Weights of a small transformer language model: 8 heads of 32.
MLP neurons of a small language model. Each row is named by its layer, matrix (down: output weights) and neuron, and shows model dimensions 0-255. Each number is 500 + 40 x the weight over its row's rms, rounded and kept within 0 to 999. Numbers have three digits each. A neuron's up and down rows have the sign that makes its largest values positive.
After each neuron's rows, "fires before" lists the tokens most often just after its 100 highest values on Wikipedia text that the model never trained on.

L17.down35:541529537374450561516595525562469531472506462527515488490527516565514497463557509484500558526521580493480586486496534568508480472512489484507468512496476498446544473401532505514462524563511561503498470483489566506429494474431566484432511436516501486473522449534475567552556470519446490520479577413558509500478553538633486547503477428505558509518523447494523481519498447569410478541461469455485523443499461524476475546559543454504472497444493540483612516481515475468479529499553495481483559534517547471480453490509471474526441549471451528507518426540511526598494556607547482475507548523532539533400469511518473499455450484486507545475539528548487508498500563521501498561458521508484470532514536542452461493521464515529500544515504478510532484466496513500477483422521450
fires before: "-", " of"

L11.down621:440435464586513437507580584495441543449555452393448484565488485533530462455473512508493507545511471500495474526522510502507493522542495496486506507505543482476513577440504480521478542520524463475454445431498461508564461517480542481546439475476599479439510477422486525535528520540504505522487555442513556521527469480518641535514530488518531462557458487464465479518423545495484523505451468433528565501500543438471496563583454481500477527483512543425504473519478660529452516523530504511521526449514512470454468484507507534520493529517420534531555465558551495527453467546540531484482476493525511458473479506466470541470482554458476516466525509565404504433500467537535476567463522545389501456539550522515492505489470563539513553491523508512454518543514574491544488485496493
fires before: " |", ".", " -", "/", "\n"

L9.down15:527472523504454553443535503540440468576498513520486550527506503519589518449492486547435547487458503482556465481442455496512476433516559476498498525468459533552482531489520415462569520495588522495436515557482553539534501477452452521464517541435422474474511581466494492535529528509486491503489478456455441493480515468462424507560463518484438529454466455459423534401571426502482543494526485541512472441468477486541475511496532466498451488466461486532480566493563249478540479528518410500508530503551495534493515509461592520487568506525507512478506487444500503485512482483487513520474449487491569503484513561482475448460501509447525554479464487444566478537511545514571490474569510492511473546513505547515525535497570507486477514518484538535474495482503510492487535509541519
fires before: " |", " place", " in", " century"

L9.down355:469462516572573501487529465511475461468498458507497490523506537539525479543472484501499495461547527553533533473509536519460456442538472517530523454485523480496469513495535510510488515580528498506504503522460493510483494495545466522574490468522549485461478502504511447491480488495532485530428442530504529430510496475494582470462506533440496528457515584491556484491487477561507514480424482513475497519486515530488512520523497547526502474515509490509529469483527171547492575508513498490528462497491522507479492472483486522489506468467495533446497406514504547493479472482488528468475477535502539462535551466496439493442540528487528513482543507524523490554461527496519539544448508459543536493498432440514505503507493523572507526493501535499479466496463522504495460278527460
fires before: "-", "\n", "  "

L11.down108:509521514487509479460592428534417411522497513470590528515439519476509535459540499537507529593518533474595478547551505470479404497470534525456444531508461482474491531515462549500496525497464469493517527494545545466501500504448524562430549450489466492509522451501497423445456493502510509455523424517510379495520510497462447553550515514517495506470489478533495587495590497441506521487494490512527485578539423512465512542468480509477567518441510452557534509517537316489499464495471481470503474520514479491590505542389533528526527485508481387542452546468535506505520466515469560467487502606560507542548514531488492488524515514507538522516483509462535452558536522556502508474555450424505523502498474446536467565499478525486520524554508511496497495504490499464462510561465505
fires before: " |", ".", " kg", "4"

L11.down677:497514523465467481505556447539540458591450497465467467511485521488487568587463529470610536543513554477466457572453423479461459547528451474460526502511525446491470471499515489471517491496494535426529490531555495508447446511546494493425515498398500468465545607510507522472432533514492528511555532472507489484459492484600512436496472505522566505508566490535498534564490447501455488486456452465497520568502444466473535556557496495536567469500471532486568556482449346521466510500407530480485499528511554443488447579456567494486491497565472516577437525512548478538448488520590483485498523496525552466497429562561483413533518540508498517458443450573506468512546476491527497447464439484482480505516492477496480490510545448496473504482472503534497540488493544471503490469440498
fires before: " -", "-"

L9.down112:471471527531491477485500530508474507492517519544493484508469460507510504496507477484554541488480480548510477514476539532514500513475510539509506525519476503507485500539523492541501495486475485520516434495520502504575426503510484525485477508511462466523509529425492524474535489478520512464477461516517543509489498491471609512443482513489523495463501490501510477520492463501496508535487502514533518468510484459541490459543502510502538503506461494461486508490505056517549495568524466512524503500472481512504512459483467506489521563471537531489541437502456530519496485497471524469486500534555493526558498480486475508448523482486568518489484521539497493541468537513544512498512525547483474490507513493475495470497470522539552463519463473461532473558462578516539526399518497
fires before: ".", ",", ";", " and"

L20.down475:477482459562509512444513461523502516515507485462440499535433473494515442538517513428514524565479518492531483588546500514591456474472491578570536454445500491472502544457546464406551578491536482501426406485531441539528487491461487446543570429506521514468510514517533492513506484475495466519413514442471484488495469509527480495528430496505494550553482537535503463535548521545528546509548530559520543560497579592493564514514539489552495535542506470498495497527491535515595577591482513479513511487492512536568418552511463461492485463449473502459504517545502431506514543521451559529464543483528567509504474571475471523555464525505555436500479443533496506566508566510541483553484515525509459445508481474510470481552474478545513534572468572552532490496609465453517526517537618
fires before: "0", "1", "2", "3", "4", "–"

L9.down193:504486524469470494517503521500552493469563524458601469481516462510467543532477389465525481413554491464494513507494523517484475526554506506447546490527534531478517467431497495567510549481505537503489365471508446559517502514441505530525527468511502491501493453500493603494487487541495425495455497511505529518549491509528552453534564411495527445463488526524495486463488432503544543513508490522513480517452497456545531508467504501528440493489525560535454490515495325468454493562479501498529576554572487479537443495467496521461497540446453469480506463519508481499527545511491584491420538450509514533469485475551464480575495488585515519538495488505483453469534519393483518582483500509549501507495581485417475483446547406561582524536513478482451469550439483582494543558493488
fires before: " to", "s", "ing", "si", " by", "ed"

L13.down498:480513471558417492503448461477498501373563460470413503513513479424526494509506498536449450437522401501477490479535498553565465552584483492460515500551466499520534530577488489460523483528482474405498531506540518510488528488507521528567537456469549590403537532430468470522611525502485490455465486514564398578498472534516527483477485527480483556481524462516491551497520498494475505573530503474451477467476550514528480540530434494485434500595526429485477565538576438481460465441514499533524481464575514518511495501548454501572478563453503419512476484561502517487499464531463502555548544505493464530509500527469486517537490483531476510440468509499433424546481452490486507453465473524497471451492496516476468493503523492515492508499472501504459578486498491429538569365503522
fires before: ":", "=", "s"

L13.down300:453371507465531470488519458505448454509436553492556485408415502557512479444498443547501509582447568534536481510488477558483488538528537492457481527467530499440445488465500500495483515498443509478522461470490528434555459469542495528468492473494427511494525520482529496492466518523522510502530451527537430499555480464418521512585495554482448471532498510534390450497560484474520532536478434409543483489505386505501501497492501500495485541489430505587526531649559339465442439572468455512536493524471563497508450570405523485513492484511473478500490522488589456601475500490467517483495477459494504506526452493504515489503472491504467521505520509547468479471533534486487524471517456519449484503465548470525520557515530524515541463510483456488510511540525539493517488475475564
fires before: " |", ".", ","

L13.down70:521540531422475501462550519514444470526476500526505465481489459499488527481428498478527534485513532480505489496437541476507513502513524529429493453477599499420480466512433524446489450551408482438536545484488488485532524513481584529555480454482514499463574494447507453529490451522502531460545470510535434550496475461449483551540522535508486511480467525504470459506635470501487502489446483489559484466523425536524463484523506471469467533478438477476499492604517253483500492490496409428609524537507529566527502559487450459456528522542489471504526536530540435524460485474490457534522528543512509488571496535515535472445542530533477491464539514485478497503550516543501535466555467493489477546489526451485508522481426522526504505549470456534490530473507579491502499433480474
fires before: " |", ".", "9", "-", "5"

L17.down128:481427509498519509453526528559454520521535524495500471508519486508511490452517466487488492496522558554461519505543526519484451581450451432435548545522454498485568499549510540512512555577464499516451524489449489495540485462535469499520454474516478482523516534552502551480483552537462458465468531566517447498605534482543520479475442510517490499531544514466512437526442483485512552442552534492469461487483548532549476453492528452518557508542493494478522457484533267478508508471449510509585605467524517578560495515540522471494540542494507511514520522497552524503463552505530535493493465566567519538502484513461429481525434489538510558523500570420468474505525544472503500470457495496476526509430467457432455465511470505512456556610547527450530492558473517532520556456585461
fires before: "s", "ing"

L11.down257:539462543490454502491494444514462526564555437512456542493480472487561563466486531559428485469476456440472509527489417422401449465445490530507508419515480495519544518508516570532462468503458477450507573518510527468551530433496549585504463473502537499555505530464566489483467500600475511452469515533515480490482523517410598534511432506580493400478514488578458592474499468489507559548525403466473435585518565485477556487531444539561487430527533501495461519517526449509463536445503438449493560502541469495522450473465479499502490527501510468527514542479476447571522524466561496464502516535483472500499520585492501457552521500542465483500463538497472516529475447513529500527445492525516507491457503582477469487494518556494516529471545465508494534459525483557485481386441446
fires before: "=", " |", "|"

L10.down218:494485514456501543560471499486479493527523481385534509491541545472467424534490491464434547515486535502502488496473550461526548467541571537581474506548540552527503529492474493517428541427510505580484380485515432479482449519430466578487538487517493466548494491450532546478478480478498481422545462476496474483500509465492558495513559519518496519558546520479489462450438518475505504496524547501448586520477503521498478477499509533502500531509474513421553501527524219474464510582473420486512510513450516507502456532403446503491523450525495496533511516516497515491450498474514466488488488515466475609508492557524503526474492546529520490506517501565469469479486465507459449491526491561422499512480518499542512473510530499522493434527519511534467455511515475455506459511474571
fires before: " the", " a", "ed", "ing", " his"

L19.down358:515499503516479501506503477492531495529518496503498528483493520494519496494510506505563501465513485478491529479492445500524514508533491503520486517517471472492496513578489524549536477482465516493493500505477461486545506505504523547516471463567526505470502506511498454520503512498479512568437518512512501471501482489467524499512475538504534492519482513496500485512563505514488497500519533473564488524487507514485488508500520518497502513514462479494484494498517043481513499534465474503513509481513515505473511540509468475498478478446474512502556504509501478463492496515508492512487384510524503459531497633519491497484519466507500485461541540498511465487510529496499502470450489451472512501484471466473506477518484508504472497498475500530495487489516482480485497311491509
fires before: "=", "The", "F", "In"

L11.down527:503478527514491551453506483537434470572499461529503543548474511524559493457467503550444548524469532472580496488412450471436488449489559512417471516448454517556479543485483453456549567465608524486464486580483551507551517468479452528466518555491429453467523562523488490520506531456480477512470486456442480509496521460487429498547473497471493489483470467457479503428552430500479561511502483554487477465481473448492499549461533482467493513465509493492490557485584263474566486528525396523519523516509516524492502504432594517470596498508504523468522462457481502502476494485472520501487433517501556483521501570464461448488496533456536502493472534435589486538507529553584494459565512502493469520505499561532499555465518523528482531494508562522513480494494490472503527511507516
fires before: " |", " place", " in", " century"

L9.down188:516486460536490509550547488582448439493475534535513538472515505494503543450483426453493479553455575473469416497522519446533505409533489521494480524588525487466432499502541533490488412491520536542543536507448474476504509541473519548555523494474516454519470530443465487487458489548501524429542444523517464505439454447447451511496510516486518491419438490526563548507652536523581458568519469510488476467479486500499476495489549522523501455448443527533583476549527279487510481488488578491538529535516473518509500545524505478449568448504481452503515493469488491496579490518507486502491518525549391488535462512485520479497494471500528511553485501485490506450562566517493503411516491481546462494490515463519527439494500552548556461492544489484510490464504549541517551442470507
fires before: " |", ".", "–", ",", "'"

L11.down251:526501468435436491504444570493533506572450418433548511496534466498532540586488486505466451496499443503476498483503514481422518461456512521489486492502525501595496471490540495471513496587443468435555527536426542520495458522477546501480530452488535472566460521501541477412487454506565507566508490476514603490547501522536531523599466517515538435524460552523471477541475471504488468565536538478485532552567431485517503476475481486575417462484464485539527505427476387452542534547510473517542516528542542517576499470508476514497517485530607489497518475499491498445577484491479533470503514469556471459488582541449539510521593504586503499557504548422484464544498544492478521527473512565562500511496500566448465454482534520470527518470541422419498527489531515520541509440481460
fires before: "\n\n", "e", "fort"

L10.down207:541477422547432541495526481410508535403534526572453545528503553555477463512490576507513441489513528517470472448441487552505504523498493477554531485535490456531516504474488499544544523545457443548517499505409533431511521493426521475511547551456475491493538573482569431486508458523474528486431500493503537526524499433518533493520523469527467503497467520448465481539531502450507505520550512480487479464490484506526543527508423484513471460558432517547511499525520248524559484553509505510520500504522475528407510514517442495514430566432532516512508396473451541542516480498497492522534511466430471493497531500504496500532481471545526420507504562433484519513469478531541488477470582510544492510488453552501444468526534528490465529486487512491489583525516511502468474419478440
fires before: "="

L11.down583:523464463547408500525467460479475469603530434471417559557441501494550509499497571534502575477493425499509499478552486480514505474478483495523488477471550488501510461536510508486517482522450480482497533510493578520531551540476538544498449463470547446525520517513539496452485493540482479443478472553473478543455502471461565569503444490504544467487555465551454503513512522456463506552493394441490485544541516547486485504480467536514509536473534487448469474559551574547524442463460522482456588437568505506543483512500503513530514553447489478516513573481501484524489549471583478462588483438474473524475479539522563479421470570444436476553536519493468519437505454528531556470458470489531415456511505528521524536450484560524530491511483453515516593457503392542488427356504512
fires before: "=", "|"

L17.down468:480493487548451487431418488563452457507494472484585521527497539505469471477465468504530537522480488436465480562519524521467497478496499512570484474478477521509530519449500481444512507504508483448481474530409523499570422472478446465506544511481527471516523528402536488426582444495496503511473548471544519533511510484559521472506462505489509493556588499492524489517521410515481535514511540402443434527474489534467479483452533493522498515531551491489474489503494690583436531508467558536547414504445527553427517540517441412513528496502503499478482517500544575473482431459519541521470500547485513504543505497594493488564534490503557592499432483555549496528478529525520494486485512476409518441522528528489482553525456459560547508554476472450534459541481569526520522535570504
fires before: ".", " −", "4"

L9.down567:489539482501484559463529554520455569477498474470459564471501502586552456501463492510506491489546500527495498452445541507501497497461483555503493539495511493550489498562491537515514493493519480503495542459450487496541518518502560516522507478464511505505484512483521500466446481482466422449515489563447532487480520494462507521512463490498503461472476515485495391509570499498498508474472519491525512552544448473494521527503488502531478494475460528488465451493565146563534548535478521475468492511510479522545457427523500462567515479472495490472462448513478503537507475533537507543532518486477536480510554592510458475456457480474480522553521539484481522513490526505509571489499523530534541543493557495495534514502497516554517475466516522526532566498547479502438389394510484
fires before: "|", "=", "-"

L11.down212:531463477503499521455576514520543538515508485506501607483535513520528484515448527521509537432473493505511506485453532496470480484468453544623481482529560430498548583503514555528475503501475539465467579505440437460461526488469606473595524488514513441519517553501515528472495452454490454506550585522467474477485530516494524527497458493570519501446466484516500504479528536468484466556505460442491477568505530455423511563519492529522469489552481572501506439520543382565470565502449508480448496518537470564505439570527510444550468501533465482481459545497566545544533477520502470493544581383487488520475540562577505400504458476487517502544479425442461487528513477535546530451466530537468463492495427532519495518527574570483491498470495522534589491481514510521504464430460526
fires before: "=", " to", "|"

L11.down417:493500524462527572460559592479502514520546490447478547498472505533468445443462490511445495533497542534455466465546479488512549554458557493474470522486522535457466482462467466519536471554542422491562552506487425565511485514512458515510523504530533489459488614438542541558449477451406549510538539490501509519455512524539479476542492515486498519510531479461458516480432397508524499431538510566491545548470494461491529497554460430524468503549530459467528462538540523476529545511534463501517504459515532365512473497490484539530393447607448479524406471464481431481456494531564446496448459484458570490605547500542485481544498486485535529474499479532440509419550508520460470495494594471488524542445512522451494491429545541497526484536508511519469507488526549435467527554528485
fires before: " |", ".", "/", "-"

L11.down364:501471545515490598539521509506476479484596467498536562495563509476484482547482452456499526451478497533528442521498524540475490468490509473504476559495542540520488481449477512546505489465530561458491390471472500479491487522494478472498451435527522505467473466502513560448521513498527533384461518515499569509519491501509646516426537464533444523514505543491542518502469451479594573469529400522535532565489461455525538510496519501493516455488460499458482419502531265520492500540411466473498530551540521460551507519439483516498522589468496505550577486541510535491467537509488508484422468509503479557508509507514471565484528559507484521493485500567476507565498550455502522447489523522457451506546566485466475489463486509472564468510489497446493470498455480494478471557516465
fires before: " to", "s", "ing", " of", "ed", " the"

L14.down167:430462472464479505435542520474497518574448465513465422476454563549517478487481561556518508448484568453492483524475449519475419519529514518467521501519522495451509506494522513461542502585534562475456467457527508463468535478548430576526487518493495461517500516434502478506511550567554501462536466535536562411472516512439545534465504507421523523539464474490476466471501551569491502431494454434504476534433483519501474552473474455543532509534472463514524439556514536482521575526422474428456521561509527465519485539408564500484589510478479560548498550529506496487517498472529504387591483539569475472486546525483486534485517525477451454556492498416452494488488561443541438475453488494445547419526511440468509556502481519528426519510464541507454554480490469495468504410566450
fires before: "=", "|", ".", "-"

L11.down192:554497520527507462512461526471555495551545505522552583493539504524504515480533469476494538508569486502501447537507524510475522415544474493523452493480535509492463480575529509474519497488487472504473545515561523487449455487504551525504520484481502450460524511462520483482513469516497458457515484500489525489508479527453492439547464503487495474452489470486523488502616552491455514443440503481504517508553486500455465462501517493533466548455537488544486470471555235492519543472571441509502480510568501452586555440500535550528551424512485449579459541527542493469530527505485509490502513608547427479480553496459504500470482461540508545471488428498511505510552492464491489491499544497467437596511470496397578514529512515560571497516472433510471494494501507442494516459576585
fires before: "|", " of", ")", "–"

L9.down285:479459488491478542508518509553463471544501482527529491518477489524494479507497521444522505502492522499520525579492529510500474490499493522515488513504531506511515548559529517501479478484441482492477535494499516454524489514484492518495428465534489510485533489537483532518500477512529474495505455501496496523529486482484548481502520487492544540504495470518512509513454495477513524500460458508482473524463528513462496498476508503501489557571453510519549515506497044488554462553443559565523527460513465512472528570509460512483491486517567512508493464504503517482544484420508487455495543531525494497475528533476505473518476505536472494514500462526531518514508487507478500471418520533479472468503499508535457522454487530482505512497512494523548481553495471484530503459529568
fires before: "=", "\n", "\n\n"

L13.down569:467475517459518493436566484495435519507481537503543511518443535518527491446495483559512462587486551496608453495551492548551460537495537498495485490509535474435431541562443523472477507481500507492547504456497538517517448494479535538503552435509477495505443448495499489481452478469554508431564444578487420522499483483486448522562537519466415483567548489544510503511569462475493529529549439507562495575529397526474521499448482454518535561506462514595568478559569325491464455490438500485516471487529505514496528541408562527545509538529526420558504512510509489532508445513432479522529485567535481547532428517540495456532520436455509518518528496523461476490531522558501586471525452487535491506589488510548499520534503496505496501498514537515499458515503526452474565486441466
fires before: " |", ")", " kg"

L11.down162:495489551442514485472472523472525501508512473493511490524491484536519492549498510477481518531541465492464493522469411540515509442414518554502531461536494522472532543562516506506536513519466491509564562523537533459494457481504583529450496400516480543453474522510504454435516533474506499519511484467484483546449522472523562467579509516451528493504458486524537487409511528495472505565490518430494544493594493476450436476479370542537489550421544469443537463426550477527442582522459546445423494540533508538531507433483609500543528524523528413569479544459495497499552510483574523516525537535526504482486600522469499534541457547468508543459559492450512527509499448469492512437458526565466484467515452527459566529528480507564545519493536440475501491483613464436571474427556505
fires before: "\n\n", " |", " –"

L17.down329:488464472459545529488418476496582451571479496490520523486430520502486485504494584553561520494475530517456523484591412525399541480499572489503484493530517466567513468523545528533510472518414463430500497532501564541531504484499434466493505534536525461551550539603488461560518524530514510527472469506504585491520478534472515518492470502442583502522488519466468499510483462462499543531566518492484468525503485448502487521566443474498487505513466458530517496518506490450493478559427479486505539542554532482490473489489496511434480476449452491468491493549451536465574555425560442454533576554533530475529523507529572595399526541505618497503488561447515510518520507494468546463500487475453467465466484498526495486555515484480519465482536511436499563564517430433493492359567471
fires before: "|", "-", "=", "The"

L18.down439:524505513480517499485501472518537494534469489432537511543467487456469552455474391461528498501466517545519521512489490542476503460499498428430551472426448512482543494421527602475504560444486501522522529572468472426466515473447439540481592596525486505526536478488496449456520493509497576546416513494459550574547465500507576491403490498506504518467477532542559531482502514500485526425506505513473477532511384579503424460511473442421504466482524483428502496541475516537478487439466487502517462474554559500520491496520477443494507472547509552442477499503473523509542461578569497467504508550508491515560434483452449521513515551539530487447457479486490471495515444579463520472477520543470434489502576508522447456531551535503457503520464494424489514591445567463470492609468490
fires before: " of", ".", ",", " and", "\n\n"

L14.down636:470470464573523507496502442517545520509569532482536509491603441531566495510500478496442522499469465475474428463472588492478509485486509482472443463527495547492457565493481513576459482553546480483424545538511518523494450495481421516503592523500474426502533439484504537469498428476515469429497540469518522520546543474487536551530473478488520498520500476485463512514465574482555544519526449463538480516471504490497494506487500476493484520515548494477446508529539276453412525487396491488571534482499503495571507569516510475478528486474516498505504532539500528463459523502531439480499496491521483554510486504564510495492482541596500457550448453502503548484581449557428562463500519499464509565471480491509396577466535438578500423500502541490528530466492453514544507517453513
fires before: " by", " not", " in", ":", " to"

L15.down181:494485492510493546483481462492500477464471493491501482504505473409513469491503470547526466472504478495458467483499470526517458519506501526480489548522460532405492485493441457494510525492487525510525483485503485506497533504478485465522468471553481480490473497539566514541512537512493494563423430508488529523539487506480493480504531479462500501580517513502507482494522523471481537507518511473521494547507512421520540535463477476481504527532420459526509564464476139451570474453465504508536472484490523521506530500475506495469471496513561494494549486475541491487521495498493517507484463492533497537521488586478537547487495448526499493459511527526495442500471494527508507471483460475484542477531477458493476506503443488539477528509484534525537504443489469461487519270465541
fires before: "=", "In", "The"

L13.down347:427475494479547509474495479523491522451558468468545484484450468521459471517461494521522582474446485542511511516525535516521423506481545494507524479521478463503518541546434478489508432508474469500503532464499477545510507477515473512489543471482426460507466492493440505520475505503427457449499466504443437528500485456436448525497502507452480528435480528455482427496511482560430514516529434531457511498533533452466529558543487501474522522502468411548554521454487293525447518651540542428502508493472526432433448521506478491597522516507527493450457474503481530538452456528462568435482540525528485498506502535455427453482481474467517507582509490542490501533516424501522511421521600557481478534525508499498536504448520468461451456520474497540485480510475547516481496378520437
fires before: " |", ".", ",", "–", " and"

L11.down252:553481502495499509545545440517539487519495472483482571432439508520525565494436560522512490520562468499516480558450512479528468480497459532578471488532478510543500562502513488430482536449463505417508547504532505486477517475490561481508445500523522482592493516485563483472488512578484527490547507474484487496502602506522554492548506517567521507519437489537456509487580462492527470502427390470531466534543541487388514468532497524510489490519465476518457483512547364570469540463477478456469499487530543540493543535476481426512475500518537521566459513510538523551498507462489482562487538502482424450415555480501538488531560390483500465448501524480502513454468440455530516493448513565458520480530458497570463445481449544551589490505537480542492512490513497488424465367504418
fires before: "=", "|"

L17.down391:513531536480470495538509479507528500506570511513453499491449508547496491544476429540478582597570518498525490464537576497438487460561473539459517489489517573423516431328502519565509472574513501487482382573504582585473520484550489522619451516520497500475502439482496461490522450538441514538542405475538461480446503479532573477522526509548530510452490500448489480493502514502512494514506502514567596501473534481492511494488557498483450515488518490448559477487482557473509484478524525524465481459519582491573486506509478549515457612439511477522485486597522449511444536522543449485511465512494463566527441504557514553484493513527501472508497480538506493495519433476495517432519504602497489500489518467512469486434466518513563457564482497527491512505506479437486486543545454
fires before: "-", " of", " a", "i", " the", " an"

L11.down50:472489493429501546509535545524496545514531495504481481520520492530452458544479419447499508454461477512492514549515567445430537565524620586499526516524530492530480521449518539437571493541549519519448487504442438502500464532481421513481514501466521496570454558485477492516521487484491554506502471497521469426513439524495505528491449552489497460461539466436471485465468507510539531424583509499498513517498482498468477428471517509531487513499501514484576487417574464467527533521500468416475513448490496409517453490498536529481484531489520529460501475442494573532482525501489544488454458457451468511534424574483502559522422478460482428477447465517473461406486559461467471461500447605495431558461566499402511515497488483495566505614499595504457499558457539507491479513458423
fires before: ".", ",", " of", " later", " after", " |"

L9.down31:561525520430461509442366569430461471612500471466461515523526444470572562533471468461467504479515470515515491535499512498453487456489509484459454441454504540615477461483465509521485502566461483491499556510505513453504487504490527489484517465499487482541498553491531539472525512576521564514500472487488587569526528520496522449573506530470575469541524555573454484542485498518536510520570526487492553520591472507480498431514432537555442534510498469487502519455491313503491537525502494543496496528535513492524512471480534440509553471529519450551471482531491531454583518483512538465516526474524445510490578549516516491527512553543438540531474503485502513551543526544481507516501533547512382447465481519437461445451561493462556509466550459483552453497526511500529572475500494
fires before: "\n\n", "ice", ":"

L14.down674:564507481433464558475476500544465400572490533479513485565510490477434473449455492496521480506453481532461448525479436546540483532554494518454500521471509561511517495582499519556507440496483538493618481494486445493474451477545497427473475558503484472442535578492497534518505520522474483549556538492538457537440505503535563479473554424499528459518595443500445487532591453510517544556477454472463481501479438521493562524556554546495489489496534500514560437505506378460458438570487396511553507463497535422544498557535528524507481483491527505498493482484495485510455502514459456497485466520547486540538445500545470482529489518529515476423483545459409486493475479565535515499486454489542507545540529508530505481537521435401466504525485425461521413490509454497511548408431514
fires before: "\n", " |", " -", ":", " file", " 978"

L9.down68:522489548515522465518524484516541436531459538479500456501520558510484557514472554529506472521476532483470471521489446554490514475479484492451479456520456478416470471556529508513452482544500556507546569487499562478446508489458542466483481458494450503494526515472496523484474503536531525533587561522499510463492488394490480508515493500448545487463483526497449558505666513515509458431485502466529466518539450537494483480459476443469498499449521525502492494485501163507537500446512458511499528479526481452501517556459542482496519494554475484520477579517531462537472499470514451485505520513536472513505532526490563454492547461502493466474459478460531489554541530418492498527500485473541507527488481504472523507483499500508474463523532488489520495472504484470430460431451530
fires before: " |", "–", ";", ",", "."

L18.down312:527504551443451506487430551484462517578488493460544542502569469551551524593534409517545495469472468416521443584460535510480481413531523479496478466504518505517517526471550539547502495450529535480487555572494554496473479558506510443501482488477539517533531488523488510521446499544495453500506445537538570488532432494491482514600524503503522465425536397516516499477487550527546504512491484474515520512502487518446517487490575466591497541550488489492496441500535303532486494482497496522528518456521469489573521482498496474505507519438538516522555504538463527531520579491507460510492516578459503533575514555463480604566514484523437451532463521429438564491509505454486500451542479556526474487533504543464491452516518487554509487503410517465550497430561534522484495443499472
fires before: "\n\n", " of", " character"

L11.down268:488505474503556541506525546540593540537512590525537539509548490495453511530478489476532483558516515579518499550512543581495484488542484484518476519493463484535551493455462540492506538510527545459535500552436470466431473491487488443440501544563437497477502469519412540486524482517564522487474475503472484438477486585499507452500491503506462555483563546468466530477519509479450499568458501493479459455517471491484460476475563467479533515453431604544536522526511333519450546518565541591499464534502496426445578460437480456517407534488485510531477474452490490520536532436479390479426477528515435481490460470442440460448522483527536441527496507558527481475518544473527541524467512560511515510491442532446449470472473533478513493517559507503599511466538480498469540508448572
fires before: "-", "\n", " of", " Year", ","

L9.down61:467455443486534497508473498549518539454498471455517514462463502513459474461519427535505439581546491506516477502478525531520498454439547585459518582479519578550504518545500533490477444509567569516519469461540445470510422425529506448492571518500545404498470516478544532542513519511564605531519524520481483510514445456434424483512469510472466419541521463454477497495510516482488492473519511486509480416502436518501535484514502439416511491543486475530579462476555398486453530500514504511527553458505492483534510514501483506434472589560485452559472494445514430514537559471440538425545487486505485566469482571479512436555430448498560436506484464542528518500465593473572502528574504517500482497472566494459499514477458505471520510578543460475553524504422450534543488501499560
fires before: ",", ".", " of", " later", " after"

L11.down358:505556510467485578462462505532456535465435511479520513562542520533459461571471499524450531528516549535495497445502417569557514428498453506474504513491536516500440533520487481538509422496431575458523506535546464477518527473502530510466473506467516532475448500482519587533526460494416412522479502505558540453424469483468504496468443502517521468507477515413447443455495457480398503494473508518535450509556489521525514507542501440499497393534615518469498531489467479461486448536481453554525529551485584479482504457602469450503564548544481523482568511540521500541481460472499497558520554435530466527547503491493536542438580535535521530495434489512463500411562462493450493591491524443506482529557507456527515491449464455489442539497445482456521530462493477517501519390536466
fires before: ".", ")", ":", "-", "}"

L9.down107:434470495507502544506461540525468485469499468472467501517488513540540478529495511485493489438507484554522469505501529493508498480448439519520479542495500475529521471587497556525530551508467485507493516548489455505552495529545523440516493535508549510487495494503517488458523521470506503518470511556532514533478525477474576471508464461513515543459497513575482459488443495520532523443494491530496489533533532455503485484520502518500531514539455492469501480495553104520528493496472502507487455483491468502431472454519468527509503529478484527492513500532488528439485479483525485462480522531513552499513539538528472468483508478499470522516541547496476484484485517527516561487496550498575505489526455439522521508566493537551487535472559531484519560566551545469517487370536509
fires before: "-", "|"